Part of a small language model's weights: 7915 steps.
MLP neurons of a small language model. Each row is named by its layer, matrix (up: input weights; down: output weights) and neuron, and shows model dimensions 0-191. Each number is 500 + 25 x the weight over its row's rms, rounded and kept within 0 to 999. Numbers have three digits each.
Before each neuron's rows, "fires before" lists the tokens most often just after its 100 highest values on Wikipedia text that the model never trained on; "fires in" lists the words (lower case) most often at its 100 highest values on Wikipedia text that the model never trained on.

fires before: "is", "an", "ree", "at", "r", "ough"
fires in: "this", "than", "three", "that", "rhythm"
L4.up162:508510494512489501520534510488535518486479522511488522547511495517489460502474515461536476560498503486486480484498505480506515455493494493532518483453491488505515500540481526465516499495506481532498510484491487489467538511512510476455513500488454518480499463518522484490487545485489477484513543507480503508507528513509505541527473480477486522522523478503476547481520503485551474480543460480536478511521522467488495490518501508445489503498548492499454466525476501519564440514480542534468527498459469511506494531530478527545516511498522474546474486486563486496483479461505503454
L4.down162:517489509464504462479495490487484462481531542475537546498529481509505483487511492509512538481477509546498529523496553514479459527564550486468488511489482497473471476501513511491499493480483490470506509462521526520477511481489482509482511495487506539493519513473501488492472481470439488478479509501491467483498500538512522523523532487482469489512520504506534526518488504521472519497480523492499497501504485511489492484501504491492491502490500502529507494505466499460529540444514526497485475509512501511451468484529538517487433527504478534473478502544466468473514494492524503451

fires before: "is", "ree", "r", "os", "at"
fires in: "this", "three", "through", "those", "that"
L8.up402:495513508496496507512508492526525519507499460489503495505540516482509476499490486453517486515486529487489506450522504508488531501495494443484491490504472487466509471506520475494518523523521459462525496478442497477536507532543467494466520486462490483501502486462519529499479488463532524512555518502466477532471519506480482439507519492501515523526531526499470531526507501476461511521504473507530482482511522514502471528486508510484486496534523517541444509518540481528525486446516476528497477490473517520521493499539464532483461478485450474538547499499518498507517519465506533494
L8.down402:514486482491475504485511506485529500494497518491507494516500516484499558498496435450534486517536474556509540542530492463498525472507592490475506458485485522494502494487452503501474536505521515500468484446501491494497503522518486513517515472481501525461453469480494517490501510464512530434516506441504491537491504503514493505494504523521545466467481501473505492488501466547496509501485468543499494478468509487544497493504522493501519465541484484478514483520509518486511497522498522518511503522546502533467478524491547480498512489487459505522490515462548483511545463502492495460

fires before: "orn", "he"
fires in: "born"
L4.up437:478525562555467502560519461530487529476480472530485445511485505515460508496492496483517511516493520510474501475536486447501473535521521438484512500543495531477496458501524502489518496516519500502475499530506554487498466483467475473524467481495518508505498530495522514465483505467464485492463452518484497503519491524512497500484445473515536538465510532495465530480523523527514531512509472500550518533486531530494506535459488522508569512475477484506465497508537478491498520518494475500464460517496422506504536489503481536512535467457480483489518492532463500478502493509532542508
L4.down437:513522508471524525492523508505528488515468503464537506479483441486460519537547507491463507478523488502533502478501475500497492485502525532486522512499476526495498518526525529491489512483502543520482504489470463455474485543539536498466499542476485454496484477456509453484514451535509484516553501514525518513488449548466509498495562502480519472526492483530507471522486482462482504495458546495470469472484509489476497511500541528502467520524516516532532538509486482493536499449485488486544501495529500479515486541555501461498508528511524485501492491516502498520521474563467464477

fires before: " a", "e", " ", " an", " the"
fires in: "on", "is", "one", "was", "t"
L8.up598:475517490520472537477454500476475540494518484513501527515554493471497500508485487487517497528506499491431534497476485459512529496529478516510476483433510477471494509513527494514527526551498497541521521475532519547493485551474482484518491500453521496460502516535483510536460503565510497480530455523483508510518500519481478469489468513552532472490460519487516501489477512491507466509508526528446520446533573487456501498483486515478482536512471502506493492535481482490492501523500485492487497501520456539535507479506531494525516528472475497524489453545497527453522528479486519520
L8.down598:461456440451514520527540489537520501519511506500488482523471460490535483483485523492477546482525539495502503508489514467484512489512490531508528492509508490445535514504511494435493517457544483514507529474530474496524497531469505484488481483509486518544517514490526498488495484488442459471473499530490509528525516499505491452489515491496495528470502489488491467518504519491510485467490512455497547515535515493467522512518477544536461516537507495499486514507473470498499522528506584503480557530442507524493511462513506550521462472498528495509464457522554493458527491462483505518

fires before: " ", " the", " J", " A", "s", "e"
fires in: "in", "on", "one"
L6.up631:462485508528456520487578528515501526504488516512469528472471468531490476497523541467482515486501487488493493505512523455510461529511490504499503503467521506426517500480489507524553559461505500472485495497531533482492528537485486475507496495487470491450497538496525512504515524484486513508518458536473499523551476489497508530532484482511498484454510482539509537499505503532525516508508482475487519529512535523453479488473539470473511502486469507538442450518487497552529516510535514491487499493479468554493520520560470497497482510476513493457519461513517508468504508490504512500
L6.down631:478507536514489494500526485523526502518513467506482525531511500537487455480596498484509522539499501500518515489522516481464485540482475525462487463489513490520521510481509519497510539509509472516498509498482499518456490505495471490519490518491520503485449526533508525484528513532501513508499455481447543496526524527492483487507463467527535470511512555482537506496480499499505576504495468487484455495469523515487485553522498507448491542517488476471483496510516492482507500519519509504528472428445470509493465548516497460496535477455480477465476493551453532499535515508492515498

fires before: " ", "iv", "hed", "p", " in"
fires in: "born", "began", "received", "reached", "group"
L5.up187:479544525480500463473507486497540484501555476515478479543506514519471481503470512505545515541468486507502489473483502514515475466493540522492543516486536543498530493539520515481510518470503475490468539495491537476514476471483539508532476486480460501493519507489490510476485514526504501488481490518517495506507512489525474551530440481547518506540479518529495520510513509464484499503509491451512434499509502526496460511462469457507497509490495483486466471491479494499468454533473506506476457487478527492526495516555452481504542492491495503520488491496489523513511520497498474494
L5.down187:511525536481500514515501486525522547536506534426545495502472484517516502523470533455480476459481459545496488524453477501527531465528505516512501506541450470481525514529486540496533522503501514516506477522517468459537536474515526474507537471500446470517535522550477478524501533514524490530491545485492506475457534476469516489527478463532458518494497474478537492528493492457514510516488521515497522500495472477484535473500473498491500499473507522496502457482439489522493470495468487454527512465513514499519508517459483494506556495483461460515473508513493492518522495515529532502

fires before: " |", "7", ":", "9", "er"
fires in: "2", "27", "career", "29", "28"
L9.up833:496507493488547525506549501531491468495522529476491499478503498485504513491461472512489484519490500527500504475509505507499476547514497488526543522485510500507512472488483482492511510509547502529537545531521492510483454543490537500512462462500482499473488492517454500533502522530483493453503497552463496506507483539530480478547473511539480510514502462463523555441510521454456464490510491452482507531522486523533462496431476505475485541508499532492482496504509483505483516510529509533588507455529522451503519507505533535460529499506454504471486493505476498485516535519490509519
L9.down833:483533458480495461484500489504445523498532520513516469439510501506433512509461458532491514475488487536530483446488537531502497496489493475534512547490512518497478490488527459520465456478491515516476508487451495491494511496515521512506485514521529489518546520545520492461469487507461502492484493468489526511542496516531507461503509475507513473548465490549487500458523489468545488505489523511501520515551526478537485511520518541479482470501504487491490497513533490507505503528498478437481474490500523527467513515503546492499451496497484503505516517537456484474513491499525498472

fires before: " ", " the", " J"
fires in: "in"
L8.up86:484521498520475528489511436485470522488527513495476543514501481529515499493496516454536469518470516511463512468546511481481520496489516491473432506444462506480500500500473536503533504511499527501503497486527505510494503533496470486499461464492451501479497484439509532503470520549499515517460460502487511523511545514468509539513487506475536481483521466486545529502522540470525480529483508508481510518509512521491517499520507497497487518473508505529500538485510470534547501520502469460507516486517474529477492479538521478511495526466522467468423443499505554497493505539517496497
L8.down86:477461510495479463523540525504487516483493473502494516502512487505483455513541493532491516537504528512544463471499512470490515565539472541469460500503502479490510515481507480494475461540499472497519528509505511477480525485477534457498504539515499538499496490498503436541477473466490504460541508513475453512515511531494512510529534488493523503507497524537486464497515461480483543509486483520463460494498534505552503484506485481474486490485461518525562497497511531503533482488461493511513439511496523466552470477481468483477494497533520490423528499522493452513515525505492431527

fires before: " ", " the", " a", "to"
fires in: "in", "since", "into"
L8.up494:458490545511493499515574520518502500487540545518509479474515505470491473509498518459494518499486478519512520512521507482522507490519504525511479513504502479466469519500499531481542567489563501496541545511498499553516535476497488505537482501505506505472500513507451486520466534532493497473496492539501517505527471524516489470549520450432490506492466485527540511483499480457474503472555493501485462536519483508468525522443477492500453478517495522496492510526495494572508526521469524449496489478483495503470515472529484494467513507480485484463513494507523470449496500500494509496
L8.down494:482517504523499474515505527479533527497483468482529549468482481500531505509500523503503516523545536512494570466481522460495477469503451538505485512472509518486556487512461529474487523498521502496537482556500453524496533488509503517496476512511465495512476543478505517487514489504524503484474527502531521489517500513484508491502494537508480531501466557507466531469468491483444492541509489541475500518488525515471441465523509504521475491476522477482534473518487497487517457460474481524489448473517491517487458500496544494494521457492495470488545465478517537525516486484489457542

fires before: "s", " a", " the", " an", "at"
fires in: "as", "is", "cross", "became"
L9.up704:510514470454506517495498535502505498511529455502475533548524486508466496538483480500493522522503484496526489480484515538494492532504495540500462499504490517508507517515489508503504505497512445515454482473462510561468461489515529544491488520462506513488520484498503456507554556491468536477514473461500505540510508534532463484486511457509512517493528506488502488472538485474481476454494472488462482477520517483522470504479483461493528520518456500509465470532498494469508544490526538553522553503505494460511481503498546504502550484498468481538473471488527488454531502466455506539
L9.down704:511462512505514473556502471495498485523473501560485494480428470491489477479481534490522514518518512501510540529501543492521527505488495477539516523508494516502492493497494514502494559523520540516478477466488532492454502509438490486474539515498525463475510480514543556506529454466479497493477467545473473487495493526474544514513467479481512521488501480534446470507514492511501480527478499560483504491528481492534558484521532522524476516488466519540492522439510504478536491495510511502458517491511513465446488496531471482514485506496490473493487490515490504473487500481502549491

fires before: " |", "7", ";", "8", "–", ":"
fires in: "2", "27", "28", "29"
L8.up584:475536523514507499511492484508500514547530527492511490492492537456489502465513494497532450501480529533483487477496471488492508538519482510569520518473476505520510500486476536528544466547497507502489472506499511475521484519526480500538489450514487463498512531533458553542488517503481465479468457482502472532497518524460493436512482519512479506499495481488503481463528528483462514494510512476488488525557506499502485486447515467488533531460486501484487503518462507511467495477523509489574447513515452449503486515550473520499492476474485499474473502497459465503505518498535521472
L8.down584:513513508445527518491521523493516506522505519494496477493503511475476508478547452516483525483540508481540528523520496470490490471521513477451504513521486512546499509505502478515435490475536526498495535504453525510442483481544521524498501520526446547537507505514497482484509467455475514485455507483458487452533470546482515519476495511517508487510496471521483507466464484448492513502476539542530494478465516538538521478470485500459494494526507536458526485507507505493544470542514470453472462501538500525473503525461523490489497501494511508472510516499470499487507544527500495518

fires before: "is", "ce", "r", "at", "ough"
fires in: "this", "since", "through", "that", "though", "data"
L9.up16:506488503491480508550529490560444481516488515503526509492522505501472519505484528453560469549474496518515539502505497455494493505518571488527505507529499476476528476492500509486528510500524486538475518519498498507529452476509495522522492506441508509483494514495552513476492531492502490466496501525503482526518501456437534484505527505505509516529461495454505483490488483506545527484488444517510529506518546485526528494478498500521447520516446496498468505510462528465519479480479511532505531499441453502458509526471506509508491508447452456506463484496494537477497506487508511509
L9.down16:517491477467460521481489511498521470516505510469511487558518495548523515521485487473507509468542503487498528507514536512501498504507493508470515443507488519487490564486492504487519513473507512471509533482496502444461553494499490475467494523499474479493496481522494467494493530500537490528484530477519482490490559515521533488529508493461477486467557499459494551544566507505476498480533531454463459485511543555508508490476500495484471532477533466533527504496445490468489454457492554497516452492489523549494445489552499495508515474502524530492484469497514504516513554478508502492

fires before: "l", "ong", "is", "r", "th", "re"
fires in: "along", "this", "all", "through", "although", "already"
L9.up54:505503483494502518486529509536517529508487510510484485497496496471501504477507515478557498570487488472478490500542524481492508494472541491496495502506509462479509488468466531514479555525504460510490505538523521499483515515511529500517447520455521469465485497491508515545463516523513503521488467545507529515469490475467485509483490498473489542505539498470525510510479525540534499502501457489530515475509507490488498540523513489488508523509463505560460457549487472528519499514480490492548455451445453506508459479505521539486518481411498495511499485520473469509450522457512523495
L9.down54:514463530497454477478502474512506496494448499496477517580514489482447490506457491504508530485514528486500463496495494513454500522497517502477508505499534494543521447484467513508513495518525499490535514494487537459489504503489512506476544490469534502524456532497507504501488493520448501525501451496518492468478490471493520534509519478455561475506510458523470485511506512476526521508525549488511517506475515532537485484520486502473520478488509515515461506490554473476525517467483502493509517526467501574527468468477467491478495480473510518506502493471477528506459537536491512471

fires before: " ", " the", "tern", "d", "c"
fires in: "in", "international", "1"
L9.up867:479518531554487538501513465518503549478498513504485522513524504515439483501486499491551527500451464509497536496523505497488506518475494529491506491470486501519542478508498519507535474482491490532507460480484551523496491497495454512496489497501490514483476516528466495495539584528526531498473510519486528497513507510495477478508469451500524491504487490543562553488456529488506524469519471501489498510494547498468479485487469431502495482450551494503471484485488481493491512531490497472515493447512453514472486548540475513493504514477491497463483455502510497509502487521479509514
L9.down867:491564510528528484512542508499482478479507525484514488468497476468444496519504497494488522487471499471485480468486519518496500450473480505529480513479514554477530470488467500513522473490492541500535486543519492479460487436520503507490521528524479501535477538492525552501493520513484474514512539491485483519494498526474510529532527519518487467540500532540541535510480523479512510511514485504483515507556508479490541496520536486541472473523466482508473483502478503450502478522422480472463483490542494499445508493493530484502549509505539466504498482475482516516511490530462478501